Weights of a small GPT-style language model, trained from scratch on English Wikipedia.
Size: width 256, vocabulary 8192, 9.31M parameters.
Training: a variant of Adam for these matrices, 160M tokens.
MLP neurons of a small language model. Each row is named by its layer, matrix (up: input weights) and neuron, and shows model dimensions 96-191. Each number is 128 + 32 x the weight over its row's rms, rounded and kept within 0 to 255. Numbers have three digits each.
After each neuron's rows, "fires after" lists the tokens most often just before its 100 highest values on Wikipedia text that the model never trained on.

L6.up280:053132130158185094177113159150143076131115125140090178132150080154099119146144107105174119177056205099144054136075126096109135146123104105142134134225085116162111134104196115118137130125121097119193108139128056110123121105113150069115107156174174127117090108094131078108155122111164162105
fires after: " ", "phi", " (", "\n"

L3.up483:156116083118164139121146121188109104138163189068145150083165099147129061138181139124109115178127098126153112114097127117101122155106156135115144103074110140139164089088129176154079108118151134100086139109091133114106067154089095100119119135119053098079147101134144119183207150170183089113
fires after: " the", "th"

L6.up508:145128104145091102156140134146073121109137077108088109099141079156143095097113208017141145143161118125121087131118125136151084155114146136085144137155106124111084113095092127101101136178159091095077129141136145163117145151093122149128104139179163071113134107162114180137141203183108176129
fires after: "0", " the", "9", " an", "1", " a"

L6.up402:160175119178151096127121151125158109116155180150137142075129148143139123093107141150117114138163142143158100182058127117103148136103068136146144168102121083132100116175144144147106105138119111121178149166136083136107102135127121131139121099130137140086096113153107146065117135105072149168
fires after: " ", " S", "-", " T", " B", " M"

L3.up953:140173117123116116107139127111167144165178113114108064148085139144116128074088172034103140137152181147126131086098117113139063157130114121094166128150161143140117171085141121131110098143182097211109097145115142146155094172108141175127132147163094104088140095106123091127166152088165120153
fires after: " |"

L3.up580:051098171109177038102152127153159112160092110174115124123066102145155130147104168148144115203062121141115149127086130159133101144106150136121178159163156171133112130180119098115126108118149052100106124155073057120138129106149132105106142119079165107071056149149142150115131070124113107193
fires after: " ", " re", " (", "-", " de"

L3.up490:123155126195126116115167140158078124063112186099138093159136156154146156146123127116085158090184145119126086128077148192117161114118119102085147084091086111096103125070155109078181093096137145171148073071173164182131135138113109169083082123160079130132097094141180138149135170136174103052
fires after: "0", "9", "1", "2", "7"

L3.up233:161160084120110114152099161103155082092177106140120110108128102163115137155102127139072095146156109120079150171136101140074165123103107139176124143111098137122170081071142164085148183107108097141122125142106110164089172115129083142103131182049155099127191180072160154129108149126123096158
fires after: "2", "9", "6", "N", "0", " /"

L3.up35:156137159092085140091134125113020110122083132084106113134170070151139103127160157066147199161119211054146131116121095121155119197124156135165160112129089141090095130094144090090098116069101138077095103150116087173144166107079132108127134156151134110114126084164166144068149095160142134079
fires after: "==", "===", "===="

L3.up220:144199173087125057157113148117186096123178102125114124142153172146072113101146142116181127132119168079131126195150118090059107115091110128159116127120143149120138144141113115158171111117104119088114107150121076090113083131100169085116089142114162088163200121113207193142129125093178118136
fires after: "\n", "-", "|", "=="

L6.up563:068086111128135153086147147142091138146099177115114207156106121155104118114144132110173169183180124142142116142110136145080134149158185140119113117089139156109152068111131095147088125145099130147074121112081149173096080123130148081090148129121106147094128122111041110144111136093116157127
fires after: " the", " this", " The"

L3.up126:167139134141140104112131103131135125111178107170153137121100088155097062156104107144108133162154169089103107114139164141091100089128138129093048135133097166105151115120156091125105185109118136094164165136083110107165110141115144128144103167127137068134151162113141139106142134082146079111
fires after: "4", "9", "0", "6", "2", " /"

L6.up718:159100059081159133170169180178095126159122108165139189126133108159109087137147155086122141164142101148152143092167182080136149162148118160161103136137101152115101096085092110178092115164091124127109126100154145131173119129090105088158105136094089118140147120123096133165110121104151085143
fires after: " at", " University", " the"

L3.up417:144132151107087070111076162096192212112098131113150139148130144144119165126123178167101122109122138170110090202129171155087156101091128121153129098173119103106082079138129176092197127058113139128077104178112113173121192105104145118109083159116146128157186137104067094133073139087127122166
fires after: ","

L6.up506:157147092206141153097126180141184104074157114192119097116113155120086177142128118158119136137220164152146080101067105169082086108160193130106077116140114112140117145116206121082174127078079133185114113118145093122104132167072114112126126111163089138097086075126102095141136162073099108127
fires after: "s", "mm", " S", "ing", "d", "t"

L6.up805:046101119154106108102105174140159155121115098184148106113100119157112161132171107101092121113127187144135118069119167189169170139117122098152158132089149142107106067156102101092139152114065156137136098148188147196103143139158054086135141109108108131108115161075091139067138115033085076186
fires after: " ", "1", "–", "9", "=="

L6.up399:151136039106139116081081095158183085151127098189112149124142192150103115117138167054135136151119136099152125111067146154084131128120127117117236095147157151140097055168158155109105110136088115168163183205114153109158096105116093175138148119175135126103086175118150135173143081129135145140
fires after: ".", " |", "0", " ", "6", "1"

L6.up978:104091075150133162116158100127151145095057170101108128094118181150134051084096137136150117202103127115113140153143076125128101145157113103083134113117148107158080107113114104121105163141164116137041142161156128140146129159162134052131105159086120107112125104106147086087118181129109136163
fires after: " is", " was", ",", " a"

L3.up676:133156069093197163102094139150149141099132141136147143189145173146084162115173177144137117090103122113117137113146139085128087079073220135157168105157140131115167074167177144105161175130196101124133120171156145139063156079153142130091128112156135151092167104072131137205154146115213095182
fires after: "."

L6.up754:147135094119127139087144099122102089152129099105141140138088132149083120094171158168205096097095163141120118099152114135132046191103165150132127148098169073117092087137157172094095072132189106123195160190111076110137104139141148112139124129134144066004075056159111133089137139126105119144
fires after: " W", " ", " did", " L", "D", "W"

L3.up952:111133148150142121076092147104132119123113121141099116090137112160154109064104127103167143090130110103153134127143146097131088173139124124111128111086102182148115083167064149116112171063111083201131124106126054115151145101093089151105141219186158089057117103141136196137126134139126122102
fires after: "1", "3", "2", "4", "5", "0"

L6.up213:146145144158174128111114130085144104115144123169106177150143131149146114113150127145168143104139163128081121123082173116122113119103191154072137143182091117150149131101153131114076150164146065098141148148091099168128174068142150132086166116166125106120126157158123175088162131117088101186
fires after: " ", "-"

L3.up959:124121130139093079080086103125194136053134081154092096138127139161062171155095164102140151109149140059146092132162172155063089123103122113167150073081158079158157150173155085124200116124178136105152175137131086102131088179089149113137118159153079102131144117062183160153134136058147173154
fires after: "\n", "|---|", "|", "---|---|---|---|", ")", "."

L3.up915:125137145133133082178156128164101136179061134159137136073147100158059105163170139150159157134083170138145132120135109122119106157116081143201149123156147089126109130150084193116203096100174137107085098117108113138108143153144118058125108202190155114099141145155147076139105124115096203150
fires after: "\n", " the", " was", " In"

L6.up677:102082134101163122127126156104118118147126139185101096104099118139169131112159119131141177103122080143077138048108130143076165151112135141094112139114125161117195151152153113138088119080066139154074198140096123123117119114143079100121158180116154120106091117167113132105080133143098096136
fires after: "2", " ", "–"

L6.up690:124155142102127122198158163186131185143137151141098121148106095159069085075096143103100158068146139118116132095126110178121049168148129112139089167163136112134092129081109151088104114129105067188170123146119114113133059146132141163117091142076072121046124120084116168069135171132151166141
fires after: " |", " ", ";", "–", " +"

L6.up571:134139165149116089139109152183110141084155138094123168097118069131113175098144158116162161112134100125052083133137127163090121197129152120105172088067156119102104148144147107145081088092203114084081090163132116167139096129153087070134129158164089113050129160178074172117136144123123140120
fires after: "2", "1", "9", ",", "0"

L3.up1007:058130126103035103134111214139157211136101063137092106134133097144131192139145148140145166118138158162134118191126096148153134146122106121148149125147036109189119162130105160068141110095088122122091139127127071166135155135106054161088120167106134150162099132141128064138107137123140121129
fires after: ",", " a"

L3.up999:182165112111130087094149133118186041081162135185131148107130164150099125134125145094115109156146207113103135087146133122015124120083116142115143115105096088107164152078148139172178165054136100177137134117105063122087060147115146131125133159100111109145156150027153165114138139122167070112
fires after: "0", "9", "2", "3", "6", "p"

L6.up90:124158117140145124089127138204124112091142130122129205126088101165130143124084151067120128142116169094066091079161158166100082139126135093170142120112120174180064140173088087095114128088142107141111098156126132112114083084163104104120075139085138117122133160127118115097188111111113115167
fires after: " ", "2", "1"

L6.up14:141151107148081120126117127195183140152114184150134147121083134139079151086178136163149124102069136099154135049149121140098101106057167104125111152170097136162136140139172108147172108136165120135191090158138100097079149089152135114105104146105117164120143141069079096153199129101147124195
fires after: "s", ".", "S"

L3.up280:072118084150064104113106165149187168108139116109103122152107121142124182128089197178097110026105123151150106172119153152109130081112153120167119153110167075045094100114083177118160087108142100175110123147117110148126140105141132168084095146105151154097173148148091095114077136081117120148
fires after: ","

L6.up903:135186106098140141140094108137166109081106107109137097140148139154180060081136204111196148098165104113098109109123112150116088128131120108088139103127109086161120136116151151140133109130196073131163146115137152118092132115115172111113148157171154082082105139144112118108136120112123088160
fires after: " |", " ", ";", " G"

L3.up618:135170120113092100145113120153119117128098147088149124083156107152159098146128130114104135130150141125157100193195133163127131140116112120123159113095167080125132173092108127131110134108157112138156146112092164141144131100067135111122125189155141071080170140124148175110128133048139169173
fires after: "\n", "|", "-", " medal", " |", " "

L3.up794:121147148152087142135072143128116172059095128125095106115136150167130134127145110129122151104149126133090094142126159137082088158103148118239124094088103117139121152137127151084189169082112125126095169180090073141086119147158127057117088167119207155145072172062135111124121136061162137165
fires after: "\n", "."

L3.up113:108133175173104087113140144128205135114131108166120165162150142159120099158090145136085139126115128060067110150111106146104106095080098120138107143063114104129186112054120122159165109073146118113127091115094079143132144137093073161084128136118115091185135167132138102105129130083096138134
fires after: " (", "7", "4", "2"

L3.up404:107157134093043146147131117179078171092085110132114129154151121149150100132131170060120158130097096167152113218184106144127112122128178132135196107063151151120146148081024153092114117129156148088125106169090113076171186121073126120112138144111171115080111071132175121152157120117114123162
fires after: " the", " Silver", " ", " his", " a", "=="

L3.up89:146082083101090147082058098192086127061130176128125144125164115155101152167131126095077137147146138069093119149149158120081152146157148114111150085072091141148177095082170107157111186145131122089106153094130139103045123139100083077120141127119104111149140152135129113144203107137170106107
fires after: " the", " The", "The"

L3.up528:132184168188101100151117182164183129048128143117139153120165146158110110135148158083092152110154129125109091168163154137108131158133136095163120106050124141133123114145078109110117192118140125115115090101170086166141139131079064133145091146121057111160119165094147151108129146118114147183
fires after: "9", "1", " (", "7"

L3.up56:104159144140097117159123166170125202134115200188121167083157069138116112077119137093088136131087092180106115180118122166156087199129119119139163133139145115194110100139108182141126138078125139134043121156115108139089105135096104108100115153164127113151173123081086161171170164124099176133
fires after: ",", " the", " and", "),"

L3.up422:072111099106169104142130140161133193113114126138146110068157118145135125107144172078148122127152135158140135150125137131129073137119165115109116115140145132129063118139064105112143133126099103104161073109094156146145119124114092080130112116167129087110108129181172202077161133057118133077
fires after: "\n", " \"", " ("

L3.up804:047084161162090076149093133143107163067045118147134203144134090150126115138124081172145144111095148140138112111099128126111145091131176108123165126098148150129131146198090113137130128157158129116135070136096076098121134115170087076134127164126115125087102132167138080158118105091117138147
fires after: " ", "\n", "-", "==="

L6.up84:164137083100135137116129130162140182160072140126111158083087148150121127121099151139118069105105167133147145150103100139133127091136116120165145138105138103160096170128130157174131140094137122159097103127107105120082062116102105141107118112151090173142078120119143122179157108190215139134
fires after: " the", " is", ","

L6.up912:153121075059100074134133144119163115117123095096154150048105154160140096138151188066099096142110144114154155115034068141135063147153122087097210110123191126128074130138213161078158107140081079162128141155127126125135091145128171101139120164192164099076128124113190116130148122110152113139
fires after: " |", " ", "0", "1"

L3.up339:121106127187096123118132123133115104095117125082116134090119132153165123127151139074108127162133124123163085099121139141139123187133149125186150071074128103111093103106120051139090145098153130126135121115018156198124129146069115097142090184128149083101052169145160114072131144093128115082
fires after: "2", "0", "1", "9", "8"

L6.up43:111125071152105131133123111182136141126145140182116174058119083165158101106112173079167145154086146147135133122094117136155069143132156112087109171164097108175111144085103130072111117112143062151193116143144070119077119109097131156096111185094169066099143138138149137173184111151140158134
fires after: " ", " of", " ("

L6.up530:120129083139134172113123186173120120059134185129085096098182092141105073102135110096149176155143130122148088173109139094066113130181174117125139158085112096172074104113098093069134137106155094106090158131125118127090116134068151111093110141128143117119081107091127066164123114142132151120
fires after: " a", "0"

L3.up784:120143092132112067180162146218127127101127139147098161076132163153133135095078131051149116179126171182114101185126127130114116106096112104184151160128117105203134134090054120152186100139201109186051108167152106145117100072137121144134114152105106109146118136104132125137118124101118118154
fires after: " was", " is", " a", " an"

L3.up4:074106132183070135114099168172122176122147151141130179140134091140129094144144110112080101163134153190119118156142161125157160122065125099159148114148120133109157046086141160128120102107134126142081066177129127141113172148095088115106107136051137104166128155131138147129172121077112114162
fires after: " in", ","

L3.up443:084119171172145115115118100153110150115107118133136145050070138141156164171163148157158120145095137131105116145135155155080139131107169132182131106071123124121127115147062145112125133102073110131144090093132147174143112095152126100125141155129124080114080131130090130072139101059054125179
fires after: " ", "1", " (", "-"

L3.up281:108120135164147097115067130124154159101094107103149151089135107145082091138133123107096194100184129093148111123127115144119093092142163138111090136096113101122083172151138123106137142100204122150111128053156060082193135185141135148141107159190132111130133062153142093057089123125171116088
fires after: "\n", " ", ".", " |"

L6.up975:113172099157148133106104104196129122136131118170131095104136126139112174089151155137129114118082129047135148127102145116063104084128175136165107133157185098183088156124131091143168158116113118139203076137065103048116121087103127109111104125096150141117152137182147139157216119092169181155
fires after: ".", "\n"

L3.up2:123106159113110145172121156139176183138134091149136121091188119131115135141158132106133163078118171123140117122145148120167082120089210140068119167122150112159073116086136078122125129126159082108123127105120128106111159071116109121105152123187139126145136095154181173073163102066128131063
fires after: "\n", " (", "==", "===", " \""

L6.up648:180141131112111139124109121179125124075185120120126081100127148167117147102172144105123167109114130087074158142159169127135083088058140152135121158101172123086157112141125148122140146161187119117149117128122098066100105109118175087131131125130163135050096144141140151183141143117156063110
fires after: "\n", ".", ","

L3.up856:122119076138100133108153086158142131095140109088151114070094135146145158130121127125166139120127183112186118101122156136129115122140156150142149141118129066111183184158107110127169119089176128161129118111111098099125106152109143078121136135131147121084118112129208100140147146138221162064
fires after: "\n"

L3.up590:099145121144096121160053138130125109142099193120087119108158066138061112153168144155117166137156125121171107130154147114157111193134133119151142092136105108185160140157113112085133101073062086147180154068094090142134136090110151106131115221201122097050153094128184147137101159108118132107
fires after: ",", " and", " where", " that", " which", "."

L6.up411:120174092138124121081137103132136113164140100134119120093086183129068115104130137202098140101157144144073105055183148171083106186052151123136126141173143084176114090163159147122211117159185112135115091167088073106048142137122149038129098130127182160084117166081131079156122167081081181174
fires after: " L", " W", " D", " J", " B", " N"

L3.up461:149161151110124134135107146104151146044128115161110105099119127165098161126114151013128118136130143148096062150121141153145136118067109102116101095139080116180125173065115131132114174109167142186100126173141132121081073147101164131175094160152102133133121172082132163199096178134171082173
fires after: "9", "0", "8", "5", "7"

L3.up564:135146109156157109082147120136141087141143143147155148130147175147086117095137098112104137133137155137066118136046164095146107183075160154151154130144146070134114064137124097171153120131144126121107145147108102133112145191137106067133149152125174090100131175139112131149102109058094206134
fires after: "\n", ".", "-"

L3.up101:107169147126070108133080119161086126038162156099161094153098082167137178108103210150073151054151131133139106131100157189140069109102087102091117133112143112105125088067093113080132115110134129172155118100093135202092114178101140191107088159123075137149179113129135210124133172097183126124
fires after: "2", "8", "7", "1", "5", "9"

L3.up645:141133118168108112124083118129154097077138113133187131109120138166062132095146138084130127123114108096184109077182157133141143088116125135136183076138149113137094128106097119148145165106179124158134083144098118092068100159167150086141111182184176093067068163135151119134155183109186134150
fires after: "\n", ".", "1", "2"

L3.up181:089119172146145080113106135169159117091117111184145110073093127146130162147116108134155141125110132121117110184121144169079147193112112124122189082115136150132163143146098145113120087099129122130127087124145116181095138127132124069127132167163075097079147191128109177087146151073068137188
fires after: " ", "2", "1", " ("

L3.up157:079122128140107118087102141127167167086139128206137139093111136129085182145113125189068140117122124138101072176105172110081148199164157134160149155091123134138146103180171190125134174138107140122120097181176096087092141122113091118125091111075155134145192138136091087120136134112075118163
fires after: ","

L3.up349:095170141128097087114082138151141159157092123144098076072129122146106120124164170135166143126125209143180130069146139122126093105138133122133147132074125138198151144194074138086131096088161107139131160108118065123172140167152138106159152183174158111053099131115133130060076161085139122151
fires after: ".", " |", "\n", ";", ","

L6.up348:179155172155104196103159099106136117163151111117133143167118131150133177078090126143135115107149215177089092172118156118065139218093156100149166127096096062141107175132144102154178112099095123106160143138117064145091087179182132044117148144146152126118098091110122152123142108150093105148
fires after: " ", " the", "-", " con"

L3.up500:126185117134073132078134182131152177117130146142124110128164169160117114077119155024076141115154109109111078109139154136134070142147109096126103156097106160154083121152155120110105134120115139120101169188137101116153145168103106159111076135116126132129141136061102137166134189127185114090
fires after: " ", " |", "1", "2"

L6.up646:094179115115147110143045151205086182069037132155156101056139069157101131153129163022108169095144157137130130098159167149109171152153132124153144117106160155140120168147112169043125113114083157154149138137155103163153176158155124163127134176157172025149098084160125085118084116159137171098
fires after: " he", " He", " as", " was", "),", " she"

L6.up5:135151097114100163134154148201152145126143094117127104084123089160119102088130132061159110108129100128143105131131113120116054173125152125116129100087110127108145109122101172109061097151092088097097164137098116103140125186134114137129113117197151097090082097163142125105112138155172146109
fires after: " at", " the", " in", " At", " on"

L3.up405:112084138087127014145095104171211102072160111120165162084165104148126089137118120083120131151126142128145109097107135127095127089138157114093119139073148086098155131142115136160081161120134127093147108082078119128137065185076099067122100137140213086159184135134116121151126122072122162147
fires after: "|", "-", "\n", "W", "C", " Total"

L3.up1018:121101122177064115086053183134100152092166116098080089114131109144133157165116141116110170107160155085166115112095117136138121193142123114138084171148156146120115109145156132131087162159090131176070120101150113185104132105125125164113112134135151136137144109173069136094141088041149050117
fires after: " ", "1", "0"

L3.up909:120117099155126124126191124190119134097091144095115114116117121137137103135092140056158178193159228135156095094151109121154120156129082121130108137132120072158125174086108084161107166122061133108163113128069126134130105132053105102135144137125199134136064090130192161117098139092174126098
fires after: "==", "|", "===", " (", " ", " Mean"

L3.up746:067156158144075071140113141121135146147130122156143139062194117137146075098115151139166189116113125124191120161146118071113133096112128164139159143119133102156095115134033141151142121097137097087069099096195128124136179098102120106122131186151097052127110197122131131076139144103064177188
fires after: "\n", " (", " "

L6.up71:112117133085119108120064134146189206110109163142142059122185102099148081055183149059161148117125136142156122143121137155133074095139141126155136139154152132107086116057143112115127126128115071118120158138129066145131170156130159114122098096178111107135092125118151106129137153108109115160
fires after: " \"", " |", "-", " (", " or", ","

L3.up381:182136139129146101118164096144153155149137158131110127117137100145112076125148104138111100151123187124087093189082146063080121140134094166132064185132115117122117136086129115176193107093150146114136106130104049133152167106110145078134079170099146044145147167145168160090124112169183141128
fires after: "\n", "-", " ", " code"

L6.up940:097131153058121100088084150119150133114112149141080169096105172143119069054098118157118205068124127084066162128068161135086101124116079064143118141123119156152190150130131139124112140084137102135117120143079116163110133125162126163132155183068142088110133108118160096069112095153150145166
fires after: "2", "\n", "=="

L6.up528:141098128184107132161119099149164147128097184075095131071113081169121101072192111072066165150143124175118125111147133126132077133159197099172105110102176126090120113141092139077110097144088125139091123096141122130095075106125170078150110111131158118091147138123129175151181069083117118147
fires after: " ", " on", " On", " born"

L3.up485:146066070163105099107119129135166122092133153110123127120129142154159146097176157085102170121136128123137097143115141076114046192123093140171155159128180092155112106068098116129145112090181116081093035106114114120121135167101142077140110171145182115089128165140196150099172180097167159110
fires after: "\n"

L3.up312:111144120156106141157155122133152121060078115083083098167141112137127148069096160138195149051127167091162120120160113094161103096126153119123138138172177128143114172158155086141155139140211140163157123133150180116137126095096180162102125132127171123086163065121157092102108118079193147170
fires after: "\n", "==", "|", "|---|", "---|---|---|---|", "|---|---|---|"

L3.up1017:110164167113048131076151135172074148150060154096094127141153073146171115098203151060185203136087138089192130119168129072161116188127110127210117136137128136137138138117111144122086149085110113098137092172092080104155183135135126104122141152092163108103087085132140146098139097160135150164
fires after: "==", "==="

L6.up83:101172112190139141094083143127130149080114089140106131090141073187119116132110182102083107138122218177117137127152088159186118155116146132156151119176157115132052134109133111088111118168116104202071128170160138143107098144140125128147131190123111047155121087104147127102101095132199132081
fires after: ")", " is", " was", ",", "),"

L3.up488:092075172176183085121118122153086098100131102151139147130082127138093151106059134169159156137097218129097130140109132159129081120117207118075159156126144164110148089195100103086104122123155127136156093149116126104143121124167132070113131108146167134083100139153084161075141139082110167159
fires after: " "

L6.up538:127155092120097131092116173132159174097189113158140154074127122164142146128133173120084132125060152137132104029178090131114120188133154120152149116120164103116147084110184191088108132118134150188104119170140089115099156152066135170113106131116144144104110080106075097123147111100179173159
fires after: ",", "9", " New", " |", "4", " in"

L3.up728:115147122119178102125149109137170137070138131119149091127093125137076109125137152162178122147120178130145121130147136108100103110118100155108096045158143112103170134139085123158176168134166137192150189111165124165151119133083151075125150129156156100100142101103200156099116112094170144151
fires after: "\n", "|", "|---|", "-", "---|---|---|---|", " |"

L3.up382:136093104141113071116089095136125122098133128102116151142037085163118190180196129146110163149131139126131119107107114143135090133131162148165144111107131050112157165073095113111151112043145137156108125085104104217096107151116126094157132162134144109122112126145176120099137125115129089123
fires after: "\n", "2", ".", "5", "3", "6"

L3.up632:112134192129192053149106119131121122126144159173080108089101096153116149078129156165199121157112121132151114108142130144105141145152116138142127089121111124141136174063125118159134149075149118165111134135156088153080067112153122109158121207134132070124138090117145190154112172082136092221
fires after: "\n", " ", " (", "4", "-"

L3.up327:157146146105123133082137165194109097084129154116122092128134114172087132119115214055098149134144103161083106165125128176086060213115105106148150106133119130095081098137154065107086107077176112132116063143099169150115127145145079123093116152133112133083119147075105169106124145125175149128
fires after: "0", "1", "2", "9", " ", "5"

L3.up760:134114051129071118093103165141157150159146120111108117130133099153183161126144103166110140132138105135135105134136144100094116131092182131157129183086044049106136086087136139143101076061116096150138128052096078144102168096132123140112094193118124141121138141122153128164141131129129116073
fires after: ",", "s"

L3.up1005:120148128185139120084101119131171134130121115185100102115125146165119108076130165138096150115093107130094139124129085132088079134140140147102176134153144070171147140125095151155072060092200098126061120107152100151125135169154052146142129213128131073074139119164130128135112119103084152168
fires after: " ", " |", "0", "1"

L6.up0:176112060144151141113138118145110147115095172093123142055116091181151080111135122073122125084147124061135069088131115164094053098145088037125136091149155092169086113164177153120082082140120135120164160172076135141093091135163153111139062155076176180107106212124131123117106123155165183080
fires after: " ", " |", "1"

L6.up587:130102076161133162149213126123073134113071178137143110095124127153158097118136152131112146190149088110129054154145071162121115197149174080116076106088132136109113151145162101099094107114124117114107117142039105115137103100052123095129110127119173107125095143115121177088137123176155109104
fires after: "0", "\n", "1"

L3.up680:065114136123088102165112069121157137114105094104101116086113146166142123095138189125071173142109148131108051095127172133165109132139170098132152132164146099090095146126109059115154087087165150126099129146123112123081147173150137065157101122148087152085165163116191106198163190137184125133
fires after: "\n"

L3.up660:162077082136155088117104115125162125144126165092117108133103115160122069101152135161150223133137111114135104118098111098111073166137152100132113160153146100146142134081122113140123087055166111162139092077090007115160092140092153092140116143181181128088158123152171151125103130120136198064
fires after: "\n"

L3.up756:136156208107113029182101110098176109121153095134138159126153150141105090126173158148131088129126145116182110155138127129055130099085107113136087072092136115094116165112044149183121189087135112089157060151096084088172107124137129097109091150146181060163180161149161124124102110132103107133
fires after: "\n", "-", " (", "|", " |", ":"

L3.up358:110138103190086158158149150174107179131052147195182140119140084143147083075069149034093112149133158175114118116109097160128145115150130098126160164107056083180132118039132174096126153099113133136055117157158120174103101179143131117133123132075174107162108088116117084141144136185112113145
fires after: " the", " an", " ", " was", " at", " is"

L3.up215:144120203112027082147125122146098113019131097108126077110098106159154096144134127109093196140140160063100110131156125169143067158127096157110141150079136096082180168100121126135108137134201099064164101130079104126157112162121163117122124172073146096106159116177175162103152126118135105144
fires after: "\n", "1", "W", "|"

L6.up705:101149036148140148130107155105148122111113102082126059112127123159172083106085186119116143129151152133144097132117140144112091090124088089092117120140116162141102116168156118082144124133142129155133140158160184155136155109079148107129133197106076082096091113101167096082130166095141150120
fires after: " |", "s", " History", " career", "Demographics", "ing"

L3.up190:115151141151089112156109104121142098090143079104134085111071163164107151130082168125099137167089177088099112106094157140133099139161143119192209116154140113076145154151135105144135072150151101121092151187105109115140132142143119078152137139053177085065130171120155097140135135039141132129
fires after: "\n"